{"n_layer": 8, "d_model": 448, "n_head": 7, "n_kv_head": 7, "head_dim": 64, "d_mlp": 1792, "vocab_size": 2542, "activation": "squared_relu", "norm": "rmsnorm", "norm_place": "pre", "norm_eps": 1e-05, "positions": "rope", "rope_base": 10000.0, "rope_fraction": 1.0, "qk_norm": true, "attn_scale": 0.147, "bias": "none", "tie_embeddings": false, "parallel_block": false, "extras": ["capped logits"], "init": "orth", "init_std_qkv": 0.0245, "init_std_o": 0.0, "init_std_up": 0.0245, "init_std_down": 0.0, "optimizer": "muon_variant", "lr": 0.00129, "lr_mult_down": 2.0, "lr_head": 0.00456, "grad_clip": 0.5, "warmup_steps": 0, "schedule": "wsd", "decay_fraction": 0.333, "decay_shape": "sqrt", "final_lr_fraction": 0.0, "batch_tokens": 131072, "seq_len": 2048, "doc_mask": false, "train_tokens": 620500000, "steps": 4735, "dataset": "wikipedia_en"}
MLP neurons of a small language model. Each row is named by its layer, matrix (up: input weights) and neuron, and shows model dimensions 176-431. Each number is 500 + 40 x the weight over its row's rms, rounded and kept within 0 to 999. Numbers have three digits each.
After each neuron's rows, "fires in" lists the words (lower case) most often at its 100 highest values on Wikipedia text that the model never trained on.

L3.up1388:478527558462546440505494542467544480475522503501531503508466557519500529482450508499524500489491515537478488550511504483458523518504522568512463500455505498480504524494555500507474511428537435433532453504533560530496514518514516552543592567521495520520457481490411542471547496496477492461392457526518527489548486490516511471541462603489424587469548445452484486519524515547538491450496466523504562535506497436486525472534552522522444539534547472526463443580494517484499493521414565449528488471511487517491465448544477497487445573516498460457536471544452371433536568458505475509430429600498537482486483521536509461426501541436478538539537416558520548490526523520450611479536499453382487517509504506499543521498509496425504481509455511486534486570460424494537490515447510
fires in: "had", "has", "who", "a", "was"

L3.up1324:474485554468412443447473517460453513449516497504494508436552442532525434437478543487568506508510408540512504516490492429587526483485408439531517475508487432549524510517553433472509471470540437435539514420497532500526469479504522465511439551482452491530445471468435432492491504469483486467506522527504433461537542522493495539482539559526457542592484502492526481446465506479505544463470525522470442455455465362469464551485476498527521501502449522502504583520532500480465487453523486446506468563581509509479551487536471504466533476569529493495512506538484486440509461537523502544481513496547604509525525496462533448482511429493550529436557487488475496419459489494412544573593511498499429472505458449453561462464466455542565469516539561547535476519488497548452451551441451
fires in: "and", "or"

L3.up1021:430465501483530536529477554581483494530517512528508401519448484499544500513518498494470493433449532562495520547517459517437504452498520546540466436512407528565490569521493431465468555460569476465407503525486427492504507470515507533510496533522512460461533504502533488491513528617453471418536503513568513540467480498426551566474484472446527415527456532548527504548486512450483433492536447553454565463481556501482558514475526515578555464520503464536542528534528487545528475482517536557517485467442430501463522571455493519525460501435524524513570548471489557490473485484508497546471502535565577592560562534557500515481467499490478490526446544488520532554528547495468525550454466496444572500426468445445502524455511558502537526472551546433420497411426490508523465497442518
fires in: "the", "to", "his", "while", "today"

L3.up826:500521460546532518461456478460544456494511433494506504443535524510521486489475475515455426511482487476476510506554541508465477532469497534492546514519493509500532581532530434497521542521527490477437412463530587584504498486550459500491576570462458533510408464495476517481500574476548552496516525538492466499533557463474535535499502606429555555512428529546517521518443463491546414481483504428531529484502484467525480478474448468507525473461480475524451462514512526508488489492611481561515452510496508485525577487488542505489550494546529538509503443462470434462470431542520490493516534476533464546459530523488493451451440472482487491476523444582578460562461548471538560514465519490555447450475460497519530501482466513493482556467497454511460546495484425553413537434505578
fires in: "a", "an", "any"

L3.up626:494534513460387589493499468529494499477516473503522481465517512508525531485478469596545467532409551546518512521513495504482502541514554505468511535516483474544564632481486502484488476474534507477488486535462563532535479475510409475568525501531478490428532571470443549527529528502429526453474551540452487422519534510477550498531475453380501475491480528501537468482471451473541437535517472495520499566557542516537449521484540490477485527513483383483500510473561459511569478516555496551505507513431472538464536546516473467486492527464514472537517478505539469519404480533494492620497567423530490467511494506435461490522453529568540534479496502566527503525506482469520538493477433477487471565534467429512472458516478508539455502495488511491472516483510494549488567598430533
fires in: "one", "every", "each", "1", "a", "everyone"

L3.up1618:502501510539533509434508487528500485456478593468466466506432476631490523496509529479515524446518549500513488473505392486501481514470511537507602531526500508480465509513483498511520413443427505435518585506527414568479459467478466571586450461443477534499509501518453494532501493487450428487394626479490479453530530489487455521507444476495520504499442488481496492552455521437409516498448466493522535468498511490504473551460484498558452474470512506489497448472548442559596525419476519466488515533499553485512540512471486512555588552373582456481483443512540432458504481466483454570500488516516500486567483507479529476491546506544532555516531566492435458550459492405549524571499498543526536525500504541498512516474477468442512513505404507472517541505511473514497512529589543
fires in: "the", "description"

L3.up81:464462514556554538465512488523546464556480580505522446451524519540480481474524475469562496452461521537658501494476525482420481525464496547464499473489496547476434507543447465417533468512483528469497521537422454536488487503482488488451457476530454487536515474545455508459521471487484555470489471516541431498492489476459439462594456516492530439485492515548507544464500482522484508510479506613664468488533569452463506513472500497483583403523504463470547487496526488467501555512493524451435483535488465532433473530472506552510526429551495504488409472517473532462400466475507461501522576522480547475482505549496464513522474430553518523523469469533502420551490511503559514522524462506529446554574542442443485427484560586485465469453481439520458542520535578508513608496498623
fires in: "that", "this", "suzuki"

L3.up1681:429503474474521454541459505467468516574485409527577466489479553500479552528550519439533505579497484499465471523583458527415500529552465497383594590568558502482460522543504497421525537454556506492488486507489559481521502512540501441517452467509524489499480495531492491481491439513563485477515445493530469557518461439542458505523474488541489476498499438551506481532509524497512480500612555542531514479500430450499535543509494528497551430535511420482508510459456471538503541455418469514452491462550466556493451479506504490479470451477464516506491463535547527541531485452560504463468517507577517521532414533495541446486537512546488452551535470462458461507494461503463517518547491528544521435565515512434549473477479452500532516571520567436454506540464477470469569483521557
fires in: "and", "that", "who", "where", "whom"

L3.up1777:500469571531546503491529504530558496434571529507483493446467509516512532503497454528480504428520492458517452420527477464405457511490610445486489519527504501444549482569522492476524469458484590465510462493503499458497502447518522564453455470550486528494489523487524508441502558491469490425430519471529527513380546452540512558495490563497507467493517469480533501485483511447498526528554551421539509426524498507486529467555502483529501530455489468462437505477531446489480501531414415477449496444524490484473469500422484547527502468459454451458451549557472510452430488427519513457524543480476512503592501496436489532515457462441478472517495498439514501569498427491511544563421502488465516515484466501510458471461521457472524438550525496482437463517446542519512426534448508
fires in: "which", "that", "of", "fay", "target"

L3.up1308:547531557470423551508540521530483524466506498527497449486492489541500510441550524522446531561433475503517545516455479512566549501497495528424495461466507453488585519439491467465520514556546460479597524521488451467524505563519558487501460541448494431459567469560483487470467470513498501465523523515473519535453508521479480514535502502517499506435459475536472550534493492471521506460479605516637539520501593536482509498533537586454479463498464441565463487544482518542490489479545568410530507443470457529576551465471573562499492410468450531478496488539452506476427599429508469518512501497495507500503486561491491488490438519487463521589427497559540535587446457544536466502510522600541485479493401512503473503536496480458488519444459466491486495491498476443519518565543513
fires in: "and", "have", "together", "than"

L3.up809:472491462550566507558458450483544523525517414554529550487438476497531515516559527497563529542442535453516485557486448413498437467470461456460506531521455490512526485477425504471475442527615455492519533504572587551486505434426530453431486547473504456493521570458492442480518507552480419555537430547582549452414475502478464482602541505476550475461474530433525435481475475532540488534434504498511521508450579512431496540489541481487507525474433462523416487508450542508584525463500502463448471450521511524475512501499448460476512428521503478478545566571502511557410493499432519466514495443484541485473512466452596453488505518535510437523507459481440584507477508514543568466489471398539538540438442491450485457496459501455477478464463519526545503481450531488502507600489543
fires in: "australian", "zealand", "australia", "laboratory", "labour", "guinea"

L3.up1191:490553513490519531495509521451485487539527527563495473499471437510518466498560493511481530463487590457481546537468510476498546581485470514525474502534425507512462448460448562538406479462553452471535386537503514503526533485460573473475504537498483474529418516470505467476532469534541542468546516469424545537510499520438469444495522507511475495551432531446457476545496429576520494572495451415524468465487492499431468501510558446531572482493455537422518439522471412510487452522495542531454419444501468480498422482425491536563469459462500520416548541426496495498556403493508490505580448527549543514478494500513548479518455415461483492515483526581515489535509490568455493549487492517519476444515481459510539532473495462517470463534488503518446457491482546476428523509506463
fires in: "at", "atlantic"

L3.up722:469445542525523400435504496475507553554475464458561503497533459510516519444544455436486486489514493548568539561498498410456553456491448471488499511563444471492489477546527550438459459465515475450497457485549561508440542516571525468411577499481490556492456492462520515512487515469473530495553533488482526528507529484478478547456524551462452479487571536442513415535463525570499525460514531498494529465436437462533535564489557490614474474509466497390545531574498490544515502485478470439461428500508497521455433502482478464547492446513516521446492505590483433426548519502451546531487510480550589504483528480525563534485484497485514507475503491530464483483527534453444500480432473461484470483548519460433497468479472580506510548527489509525554499523531498486460470486548497
fires in: "which", "that", "also", "who", "it"

L3.up812:546523545519594515507485475544467524550506546514530483427517506540544557518499505468536434540503503504556436485537470502454514454565562498504525486484510509517493490503512459396541498455444488465455606490504516511414408510514543504440503493513476516477551505508528494510513481421513480443539449499497636513509606481574456437482476514489479504496448528553573517511337509522479478462509529466466564434489511498468490492579567602503543486502494529451465506425564509471476512452485511476505525529534562482481459495488579472473566455543459490499502578536485503517487508546495487537543479503518560515557553437516501496538506525473531474500469499484430464475498458511424495492497534491537514490505448389507516455377479467564479453520472492502486470503446526437515507489547461
fires in: "of"

L3.up922:519509536512572445506462470545554444494520462513519488460530465487518527489481571491531454451546528534456502482452484554515514586490419510509489527550455564537467494513525498531518475413445538515501476498550508487407508449452470530616487424410434451517367536507529497492472423497452497512598512558463448485477521515499482483474495527450474598522545478541439540501401457531480490539531500496503496487455535520472521449488559522515498462482516516488476502461458502467609455461511543416509487476510469530535453479487527543525556507541476564512548479461505524464529466485503491464458464499443581475519463494485471484434522473449494552480416506571513493483497471446487500490497520500539510556468520520412514521471520506544490519507478450527489552473506520496506583533412480
fires in: "not", "notes", "name", "areas"

L3.up490:435597494478437541560501451548552517510479529447424497441517491451473557522529479493455507535466515548423501470498493547495467483545528534431500481483528505460499488550547487559529510443535541511503453557468549565508436468516511564472509414568480547469512564484597571541552494454530470511478480493479490488533475459483585547520535488485473417487499520497413511531438476463459516445492469452465556511542540571507496464483560536500442477470448482462448518453571577464554469491508449457374480484493482506504487518495478450506486520437436528472450437497517460494529481515437571533495481447467513527511497570543446448468585551548421564513465581494518529549455480491502550483522452483516537452548512497529481534500487539482511514508410563530508525492519434471524515509559470
fires in: "for", "that", "which", "to", "a", "make"

L3.up1562:539526505540585526473537523473481467520452528518455488516533472499556507525469543404423443481426463426481444436446517513531474419494506534546493483511576451545569506497541559545498515547544514433589498502504500533490467465552504523431527496476546485529471507426510492469556537469507466525484496511507544582497447387507496511555472511450502479551504515566465480561548472518504519470491472540511448518461517545509461582497479512614507540475464476443477469528460515491508511519519439446525526422482443504465531529452466499516461496506459594475559467540515540534527534523480535511477528539494520493563486513440456511489579514524550540531512518537524488540495484564527520504510551500453482491485488527429500421504460468453503589505481443466495411580504456489481434480455481
fires in: "and", "also", "by"

L3.up686:617527529560528553496485486494534501446487437471575466541561496469458519534520462482468517509498513516575480409518567477491495483503436504480518492498538450443471412458500525543486530493409476503532561458513538571507521518514487490523422418484599443473509470476475463511477418444453497478494556474515567532495489486491469413512444457516448515505459487520496501479456502576564496494516540534508515477465502460503523490430497501468482433543530417525524595465491478528554451488478512493464433433501502509453564535494462486540537439473551424437461473428432537554522461534444487490441484476555540480512525550518500442478481446446481465505522585528529519535466488479490487437509479546449539449502503577509535480517498444475506545474408435487576481497518477481469545544459515
fires in: "and", "but"

L3.up1535:474493486504433516491531596513506352507441483474515511442435549505528564520516499527530499484475524501517456438490496493442450450501540487527450486544441409464543545534418610553506544472517563495551457512515542493461583466537459504509593464482497481445445535487475519427523467480480519508513486594536515463538517483495512461567491489501492549520579533480432458543496539413569485534474396519571468485466469519485491499408502489491474520465478522535550516503525517602463511464473559507461530452519459479528449479511460553509563497454519507523492474600487496532537486525499460555489502509487593526525415544495464484426485496541493526481465474473541482520558553396486539523495524461462532444475475542519426507530451515474574590537521481497505554506509550547460478578503500
fires in: "one", "two", "three"

L3.up842:407539521511523489464424415502487496497523527463456476404525555453526492502455462491524457506461505494491504486578534511501620439482461432487533531434465456514545525452516505493517515502469496503467523542485546521416484488547464475499559474512506513487528480547476469495437511428454494483515483525536533423466535523488507482488504593546458506539483424517502454424470501513570479454494533469522414527515492572549536509512493529486511432413457426441474547444471479552535502476522590457535459524429534485413576519442555473534483453469475497500479482487520565522447453479489485521512531505508467522480481527499475472530527493521504451437550611510417526554525506519509461484533462471375533488468476507456546498494505475485487451449445446450560448498479566500446538494533526
fires in: "to", "at", "during", "through", "before", "of"